Weights of a small transformer language model: LayerNorm before each block, biases.
MLP neurons of a small language model. Each row is named by its layer, matrix (down: output weights) and neuron, and shows model dimensions 64-159. Each number is 500 + 40 x the weight over its row's rms, rounded and kept within 0 to 999. Numbers have three digits each.
A block is one neuron, or neurons of one layer that tend to fire together. After each block is what it responds to, as a language model described it from the Wikipedia text at the highest values.

L2.down213:501513530539504432477508528495509531540600500514474476529528528470541513511522517434464490466511497603598477459519452508497498476455473422526415525557527516463551437587515549502538515542492476453547540495502429445457466522551419591519425526553539487524551522484476585544550549435464567473
L2.down1347:557491513553595532451488510530481486528563513567461519594492505486512504486477507479478537484479490587476551510548465478478440560532481550471499564499440464484516358468482439516499500465494479507534427583534526502451486490512532536471493553568473514488468496466467648547526558524521487477
L2.down1680:581494563489530482509495526479468495510478520540447557512541496471544468438507551536489488492507467479519464470533496457517544562479545497512494514495511480514504471399453500448462468534519529458527450593541518531520520490507462491533489466514489594542416477456544569480503523523522498547
L2.down1752:505530485464537478548491566562438475517495499491437501457462498555471535526497535461485523495492463468547386498457490520529558605474545457500488501546522504489420486541529527535441552480565481542482555488506464529434450517583527489510431495484443551595505526573526505473536451400489420466
Description: Table cell separators. Pipe characters separating cells in flattened Wikipedia tables, especially at the end of a row after a name or result, e.g. sports rosters and athletics results.

L9.down9:449466471513524517469501478592523507481535511563522493502523501431519507506487539528548453478526505541502529528520413565492532506489451543562490493477478428479478481489435470534530509444487466528447465536388486524521451528509542441468462536478596502492491527498474459437551479470508486526
Description: Table header separators. Pipe separators between column names in wiki-table header rows (e.g. Year | Category | Nominated work), plus separators in infobox-style field lists.

L9.down1513:512533443556522505560447524579505532452463537478480468464565456510444462457507503495475457444478503553571486457470445490541490461546536430440507481544534525485446439536492523523476511520546424515491554421469510530496545515595482467536439462495463438539560488544516533499490471626513514553
Description: Location/organization phrase tokens. Tokens opening or inside a place or institution name after a preposition, mostly "the" after in/at/by/from (in the Pitti palace, by the Tamil Isai Sangam), plus name parts like Square, Island, Bombay.

L6.down963:508526589490534483463500472564497522439474423481513460402515514462504467517497504463515531524499461487502530531498437479472556486509466514505482612467521440478519475521587506558486502506537456456456461518542515499496518539506504583489454507456489513456499536461511498454523512494518534468
L6.down1026:601503489532584508458497516503534473459563591517514442489527507411521577487551472500548480439510500494469511528534482516497474489623477473446505553452509480492544458590476478537433538502526564532473497467576405501569538540501523579497523460466484571399478529481520504484546534455465448517
L6.down1176:553433455539582445472491429453526503525482519452423479489403477516545517523515449489516475439538465461433499522513458461488446521545466540505484531492499533506479530520481448593422477491470543540371532455513540460492464529561493461559512500502492545475550531505515463503555515476505480459
L6.down1413:483540490539487487510474436473488539528454484483453543475506576483503508505534458502537453461487423454416492561535505450493477500495486499484538548506497534560556456428502420479522472495501481521537470509483518502568413501460549565526540489577472551482481557483510489562507475486555477457
Description: Mid-compound connector tokens. Hyphens, and, &, suffix pieces or the inside set phrases and names, e.g. working-class, Track and Field, Oil & Gas, due to the.

L6.down551:508436507498470507488443479502445493462502533537527475508497477470514504496546493461545509465454434471502566522510504462487497479568486478509499530529481505584449507463420562525468508536503461539461532494486557502447538486483435533580516445582469500483493498475559562524483483439460470476
L6.down891:521513575557509587457403420517436542520540559562566567423422509509559444484471519449437500493521512551501533501491533426531459434524448505471465529547560465550500477535522536536563491475481507510447552479550479541471567519521457578586493515485492496447445535539504401477427511427447569526
L6.down906:511404488476435466532537574521544478509459528545406502474499508385486498493515483563475552414434496494436476430462534508429506513505471445473515471548486478507554461454501558549552457515467493565490500546446545438549578460488475450499540505479547538555505463500499544547547482541531485567
L6.down1764:495507443512492506590529557421452511460443464470489421467536469508494534530496483501521516436459461543512452489479528578473552420469446443413488552570431452489503412538428555511500450523532500485465496511572500472418530506529480487461440515522529504543493474506473559484441505480480448518
Description: Object after directional prepositions. Fires on the first token of a prepositional object, mostly the or a, right after in, to, into, from, such as moved to the, fled to the, born in Næstved.

L9.down704:560506519433532501502524473535453493443558470479441499494508450431406547469460525518506525501495427504504532454492533434492587504529424528481480517388491582525557473533522520524476538514465499422527466443566481508470502485498501490493534517514506509487447459422509579481453539502497551482
Description: Consequence clause continuation. Function words just after causal or temporal connectives like causing, leading to, led to, after, despite, e.g. causing him to, Despite these.

L6.down467:527504536538519552467532496484489514455516552540567514468487450481518477465512546435443570435495514487549559490483479473503412547478424480444526533516519520532499508460464496592531397512542456438532569453595533515485509462542395427513542555464581536526460484541477503530527522462473497447
L6.down531:502536576455525474580486536504510520486469551486538500607400503473460492442542526569486475536486521483463524493442450556480461510593526534528483449469477494486516519492491510476546444461481466554490596509492503534526535442415505479457529521433464443478481458484489549479390528528501522455
L6.down934:450455521541449545533516464546527480516482511442451449444511521517575545478510536523524479440543521469507502484534556543482521442470421440496498526463536493508569494426469425532487504513522423424541499599508568444518472506462512493489535532505531542469475475504513462513495456507496478496
L6.down1091:504523495529547425396430495456421451497522432499529467517480508491510471436469552620534426514522503466500533504476503467486544477487501551446412522502511485532459461520540435499523453446408526553412598498411488516510542422512497407482526554447554478479498502505491483536477545485455472521
Description: Table header row cells. Column headings and the pipe separators between them in the first row of wiki tables, e.g. | Party |, Title, Team, Votes.

L6.down263:434562504467541483471447530488463489499545428500503520452482413536476556544514533512468473513435535453429491462493460469522546490556550505559470556511470469495547563492511524515512485452496505493504443508526515506488431535510432509503564467567591574456521512470557456583502548486459514406
L6.down1353:574496552443459471512544469476434477473547513510485470499443508500494501468540497565518516493461485489563464419509487525455425509458451457502526524514521559454502496474480514535528474456529486529590427423499466550476483482483500499487490499458480526548457488520540509542493483507482487446
L6.down1438:590560482559508457439481541508468554412428571554517473501487456515558468493482510495556544489506536524435521522544501494465527465485448547548513505499498557507476527543457506498495523492570527470454464465468509472503571483509543522366538524467452544518553630470443465514491504483538535454
L6.down1813:475488540579456465473533587499477505517529515495512441489480535505494469536448541603449462526476498485481550490487525499576479519499515450505560450537454512462522546478464416467498485488493451444476514499523559542559428537474545516478546565554524541510479570489398563496485479460495437577
Description: Main verbs after subject. Main verbs (or their endings and particles) just after a subject or "was/is", in encyclopedic prose, such as held, opened, liberated, knocked off.

L2.down1137:509521486460538513484473636509517605479510469580557527483443491545493514474519505464537495551568471522535491489551511495495546578520539479465449501493501511493482381479409580502545505565454525473476452474568511489507483474478516470488477426522516528521488501520454575562479423628484470512
L2.down1600:473470522493517572522459518510443450485482499579464500510499577483468550521517512550509499449480489481513499496489533495544453499525548408469566516557421529476482479478557437502547542532475510496502493526449551493535530535426494489473533460562485441496526462517569564506424484584496500511
L2.down1746:535526484453462414493538519529477571511611461543464527474418488552473487465462559471565503558518573555460500507520601494507537507523468466558446527565491462524547429582524522520511489495474525428460455559525461527580562529531515470488540495561447435567529476529504614471551503552495509468
L2.down1776:559498504522457522449533531501496556537501507536445511503520463447468490489473479483451503483467442482480556544504569516545512465480490479538484505491429531504580450549418537477520500467606526495484501510482442494506429584465486446471489513506480564505498527410486585510611504513422473515
Description: Articles after prepositions. Mostly "the" or "an" right after a preposition or verb, such as to the, in the, of the, in an, often in tables or sports text; also CJK character pieces and LaTeX backslashes.

L9.down1484:461464541535477465469494479464521520480523483477517486512465451488472517497442478548509491501487503545489426525447558482499485548474506457450501498534541498537525516540480531490424484503459483465536479508499464544558460516541537544406529413498500506487475509478467529476506524553502506442
Description: Participle awaiting preposition. Past participles and verb endings (ed, ing, s) that expect a following preposition or agent phrase, e.g. known as, developed by, referred to.

L2.down787:543582461543511527507501544509470496542532584450500494523541535522515537451506508466491432565537448514493504513484472551531470400487526529476529504504520436483487553456463610499471499480465487480461479452524525478496510472473532445463457485539605494494538450446524421472444512544575421531
L2.down925:548543486534501500506449538532505458446498492444521501499500509568504496563443449489532502523507569407525500465461505572502524534496488510485435537535554514492515525447517548457491475510526509531562449419492435569536472502485522533503513488521476451508482500545511537525412483501454520514
L2.down1198:474456486509561512402432462533520559525470475524521428493473537490523537493490496572416457508570543454527543478486479533487513470492511534522504508523455539454539495449512543470490492453550480433520478459472465489480515545514503440533547452481528554490450487514469561539423542507466490545
L2.down1565:468456482480528493481482539500580519459512551596588582489507541539494467481537551445508427527469460516521538492552515486491476472588566466484473539535467460519465487451448548476517540446515518588533449542512487493462493541479526471519482497512571511518469499432491602425479436483534496489
Description: Word-joining hyphens. Hyphens and en dashes joining two parts of a compound, as in 12-pounder, semi-finals, Banjo-Kazooie; also the line break right after a "= Title =" article heading.

L2.down585:503494503536488490487426566476474510468562439552513523488423434443559489489494493519491511519415507512538496544541453512486489482480519487562444525544511480498513567504445570538531456466437432507589510512499557570464512524424448428462548503507563536498471489480489466491459463468500476488
L2.down1575:484510505493551539475516522448505513511437484512486482459450502485445496513500528597465522495497487562479513423506445443492475470530461510454533505516493521487417494552432607503454459435464448523503523500580527458447449518530530546495513485539505496501589589465466540499562519480551452529
L2.down1782:470481528500482497527482516473445534498550557495458460413533453497486483512428532550500431436391424429482457499553481510533499484499576481548553551524547529486496538488541565505468468536442536519482522566495503519452468541432510584450504488539513491443514457433457495552487554501527554480
L2.down1867:473523465534501552513472535449548507537475508535507587500500539539487468484426507546529431515493479460487508426521446433500481599489528481473563568551541471532544473450473544546477450526458557513511505511512540552504491559447493550462553513461517526468511536446505524434489511545434522529
Description: Past participle verbs. Past-tense or past-participle verbs ending in -ed or irregular forms, mostly after was/is or a noun in passive phrases, e.g. released, born, encoded.